MLP neurons of a small language model. Each row is named by its layer, matrix (gate and up: input weights) and neuron, and shows model dimensions 96-191. Each number is 200 + 40 x the weight over its row's rms, rounded and kept within 0 to 999. A neuron's up and down rows have the sign that makes its largest values positive.
After each neuron's rows, "fires on" lists the tokens most often at its 100 highest values on Wikipedia text that the model never trained on. A number after a token or word is its count.

L3.gate350,273,183,235,275,161,235,154,244,178,209,169,174,184,228,232,150,177,160,137,193,211,202,154,226,299,242,299,173,209,217,288,178,244,195,167,165,189,200,210,202,172,192,203,187,120,227,247,107,125,215,141,208,145,165,134,185,159,152,107,223,246,238,126,214,235,212,199,213,190,188,163,200,203,212,192,160,237,168,230,155,216,197,223,282,181,231,229,289,232,259,205,199,224,180,177,279
L3.up350,196,178,227,221,152,183,195,169,279,255,181,197,242,260,85,207,200,290,179,196,216,284,183,218,257,167,151,257,184,172,244,285,212,253,256,221,162,221,230,166,223,213,238,234,269,211,148,245,201,224,204,180,199,154,179,147,172,217,222,224,198,173,268,204,102,235,107,238,126,304,227,199,222,178,175,192,177,182,275,220,200,186,172,247,168,174,225,224,255,235,179,223,250,226,197,254
fires on: " to" 64, " To" 10, "'t" 8, "." 7

L3.gate477,174,275,206,246,277,166,237,145,178,137,253,161,228,173,227,154,218,174,242,173,211,226,168,156,161,158,193,192,200,198,185,234,137,234,222,152,214,198,181,241,181,181,218,144,274,204,220,176,200,200,226,252,153,177,222,238,207,193,232,197,119,192,145,148,213,220,133,182,145,160,228,162,176,144,259,185,142,256,224,264,232,253,109,117,178,227,276,186,222,209,203,208,150,322,193,219
L3.up477,173,221,188,163,204,207,194,180,208,212,189,186,194,200,247,177,272,206,188,211,215,189,159,172,184,201,257,237,234,176,203,163,293,163,214,164,238,209,202,205,130,174,219,122,156,187,218,209,183,165,195,278,152,219,145,146,143,202,197,224,180,174,234,266,176,211,208,203,228,140,121,128,243,162,218,164,133,179,215,189,219,246,240,180,189,232,271,194,255,149,194,125,174,130,221,166
fires on: " the" 27, " early" 11, " late" 7, "ict" 5, " over" 5, "un" 4

L3.gate777,192,210,283,191,153,142,253,136,168,215,211,193,139,139,135,183,283,212,146,183,224,205,197,229,154,185,171,188,174,259,160,199,244,199,217,241,205,152,195,189,202,138,203,223,155,174,244,207,209,176,235,229,197,189,184,225,236,262,158,195,163,194,205,216,212,288,125,148,212,187,190,175,224,167,192,222,270,171,230,221,259,176,193,219,235,229,148,232,190,222,233,285,245,227,201,192
L3.up777,176,225,197,199,185,252,185,156,121,232,191,144,208,134,211,203,163,236,224,223,282,148,152,210,136,224,261,208,211,210,273,225,241,278,249,140,196,293,92,256,158,151,178,194,221,219,247,218,228,221,132,253,234,248,167,179,274,213,130,190,191,183,198,168,227,179,252,213,184,134,152,198,205,186,214,200,194,240,197,206,199,175,190,146,217,221,159,198,218,267,131,219,178,170,164,178
fires on: " the" 31, " a" 9, "C" 7, "L" 4

L3.gate1258,159,188,199,162,210,208,250,161,210,257,219,223,228,196,225,163,161,204,191,260,158,96,216,255,217,220,177,214,177,165,213,152,196,254,145,206,205,220,206,149,191,238,220,222,243,262,174,234,250,152,214,224,260,186,188,223,229,270,164,153,227,196,186,183,120,175,250,242,187,152,201,215,219,201,146,101,205,235,277,169,202,244,154,226,276,199,238,231,186,229,190,143,210,206,256,210
L3.up1258,260,141,205,225,225,116,165,264,160,207,149,287,185,208,214,177,223,212,216,211,223,168,241,185,192,188,202,205,193,204,217,229,179,214,162,207,198,231,288,220,257,221,183,158,129,152,268,205,178,197,161,166,194,221,240,204,232,146,192,255,278,193,193,211,220,197,188,225,225,153,177,204,182,182,166,152,227,183,169,161,162,159,228,210,198,236,202,209,217,222,179,151,154,176,149,261
fires on: " J" 16, " James" 14, "L" 12, " Charles" 11, " series" 5, "J" 5

L3.gate54,202,168,147,138,199,210,154,255,213,241,183,238,218,181,194,212,283,165,124,196,178,221,230,195,202,179,219,260,239,228,126,259,321,205,215,203,259,190,221,242,248,223,159,197,197,195,202,223,178,118,179,185,192,301,187,142,206,212,210,158,212,193,274,146,198,188,186,239,240,198,234,227,206,177,222,182,198,183,191,260,237,177,134,242,218,172,190,253,184,268,154,161,184,203,218,230
L3.up54,197,202,186,222,208,198,203,190,117,132,158,224,165,212,187,165,183,192,148,188,167,227,214,215,131,236,230,236,207,122,173,200,207,184,207,228,226,244,208,214,220,196,175,228,147,187,166,241,186,128,216,155,246,259,221,168,217,229,227,152,203,178,205,191,206,113,269,142,178,246,160,241,287,191,232,241,226,185,179,238,243,182,202,236,128,224,153,151,194,151,158,210,195,221,213,151
fires on: " |" 21, " un" 16, " Un" 5, "d" 4, "rit" 4

L3.gate295,193,232,267,262,291,131,263,149,168,269,234,184,136,248,225,262,227,168,199,152,156,168,202,159,205,199,192,196,246,171,202,192,227,211,232,229,221,186,268,260,195,221,149,142,211,189,175,185,308,166,290,163,189,213,155,191,212,214,252,215,176,190,183,224,171,254,182,207,136,125,183,283,122,131,225,257,226,199,244,249,180,281,210,200,183,191,222,204,282,196,273,217,174,257,216,172
L3.up295,198,227,226,166,181,228,154,171,267,164,197,247,259,173,181,226,196,160,170,164,202,230,219,134,170,136,199,235,227,194,190,231,124,232,218,182,251,172,182,178,224,185,243,172,189,149,211,274,190,223,162,203,200,165,240,195,181,200,171,99,293,239,273,194,198,92,224,241,182,249,217,132,164,159,197,246,140,201,143,178,181,252,171,181,183,226,209,204,232,201,218,262,175,213,259,231
fires on: " new" 12, " old" 11, " former" 9, " final" 8, " previous" 7, " past" 7

L3.gate42,243,275,254,169,217,195,221,221,172,174,156,161,205,163,137,134,144,128,169,173,155,185,288,166,224,217,142,178,247,208,159,187,262,206,198,281,240,184,157,175,161,176,208,222,213,272,203,154,155,182,220,169,122,232,201,138,158,214,256,298,172,182,203,222,208,195,146,224,215,183,144,232,198,173,173,167,282,205,211,278,286,257,182,174,161,197,187,201,215,218,270,218,198,209,215,222
L3.up42,213,299,142,174,188,177,211,147,103,128,219,225,221,128,213,173,208,243,177,195,177,272,239,260,246,229,206,227,269,212,179,155,98,198,197,223,183,263,330,229,168,244,173,207,193,214,159,212,120,181,186,207,166,202,189,175,216,153,232,207,271,234,275,174,137,194,219,170,206,197,215,178,270,226,215,206,171,196,174,266,154,205,131,218,250,226,211,165,214,175,173,129,210,191,199,195
fires on: " to" 13, " too" 11, " only" 11, " rather" 8, " as" 5, " it" 5

L3.gate1078,183,224,214,232,206,263,134,237,159,136,248,217,145,156,237,321,221,202,159,229,243,162,165,210,192,244,209,189,217,240,239,182,152,210,206,199,205,221,175,243,195,204,196,240,254,215,244,158,247,248,160,201,248,175,214,229,186,190,133,228,214,264,193,226,149,180,139,262,260,233,120,199,158,202,173,106,245,166,259,183,208,208,100,193,269,196,191,151,179,182,205,238,176,239,209,162
L3.up1078,270,194,229,227,200,240,175,214,186,210,170,130,136,218,236,220,221,126,212,239,186,231,127,225,201,270,237,164,176,235,115,148,225,150,239,222,168,180,228,195,244,188,246,199,175,285,264,172,206,193,147,111,207,148,170,207,167,133,157,242,175,171,150,250,206,209,249,176,156,211,209,192,194,160,85,225,233,225,179,233,243,178,143,258,217,196,225,194,251,253,245,187,168,267,255,209
fires on: "p" 15, "g" 14, "red" 9, "z" 7, "C" 6, "ic" 5

L3.gate31,197,282,264,222,215,147,269,182,184,187,225,171,175,229,215,173,227,148,135,255,184,197,164,181,179,209,289,131,209,148,130,132,207,202,141,263,170,194,195,223,228,186,127,154,254,270,153,219,198,199,243,202,183,227,222,189,163,165,161,248,202,298,182,212,123,207,254,217,183,230,187,144,232,210,236,251,230,199,160,302,131,248,263,171,239,281,269,189,253,260,223,141,172,167,222,217
L3.up31,203,162,191,229,295,176,187,247,225,125,156,192,238,223,191,140,192,220,141,164,180,240,196,270,262,206,196,218,224,152,223,165,220,220,174,191,182,222,221,265,194,214,166,224,150,252,243,158,186,187,138,154,170,137,221,185,247,241,263,236,201,221,166,230,209,235,168,218,247,183,196,267,268,165,162,202,150,171,145,180,177,230,247,257,172,203,177,202,233,249,164,140,126,144,139,207
fires on: ":" 35, " across" 5, " early" 5, " Middle" 4, " mid" 4

L3.gate331,200,217,276,121,222,176,172,219,175,279,179,195,244,132,164,237,156,168,205,213,278,189,266,245,163,200,229,174,210,219,239,169,171,212,166,231,138,175,212,148,177,193,198,237,181,218,113,187,154,230,187,162,196,157,201,230,246,170,284,160,148,200,149,104,182,226,185,264,224,247,222,122,271,234,196,191,192,156,209,224,186,141,188,107,218,189,255,221,234,196,203,163,207,170,250,189
L3.up331,175,183,220,223,233,133,207,205,259,209,183,188,179,195,216,166,312,241,212,153,155,239,211,232,222,121,118,150,238,184,180,220,197,160,223,188,161,191,155,158,177,78,187,227,232,144,273,233,176,143,182,214,186,221,291,103,220,266,222,141,235,182,151,252,194,178,188,215,182,173,255,283,210,209,223,270,173,222,238,180,196,185,178,220,247,181,200,118,206,154,180,200,219,256,172,223
fires on: " of" 53, " Best" 7, " for" 7, " Outstanding" 6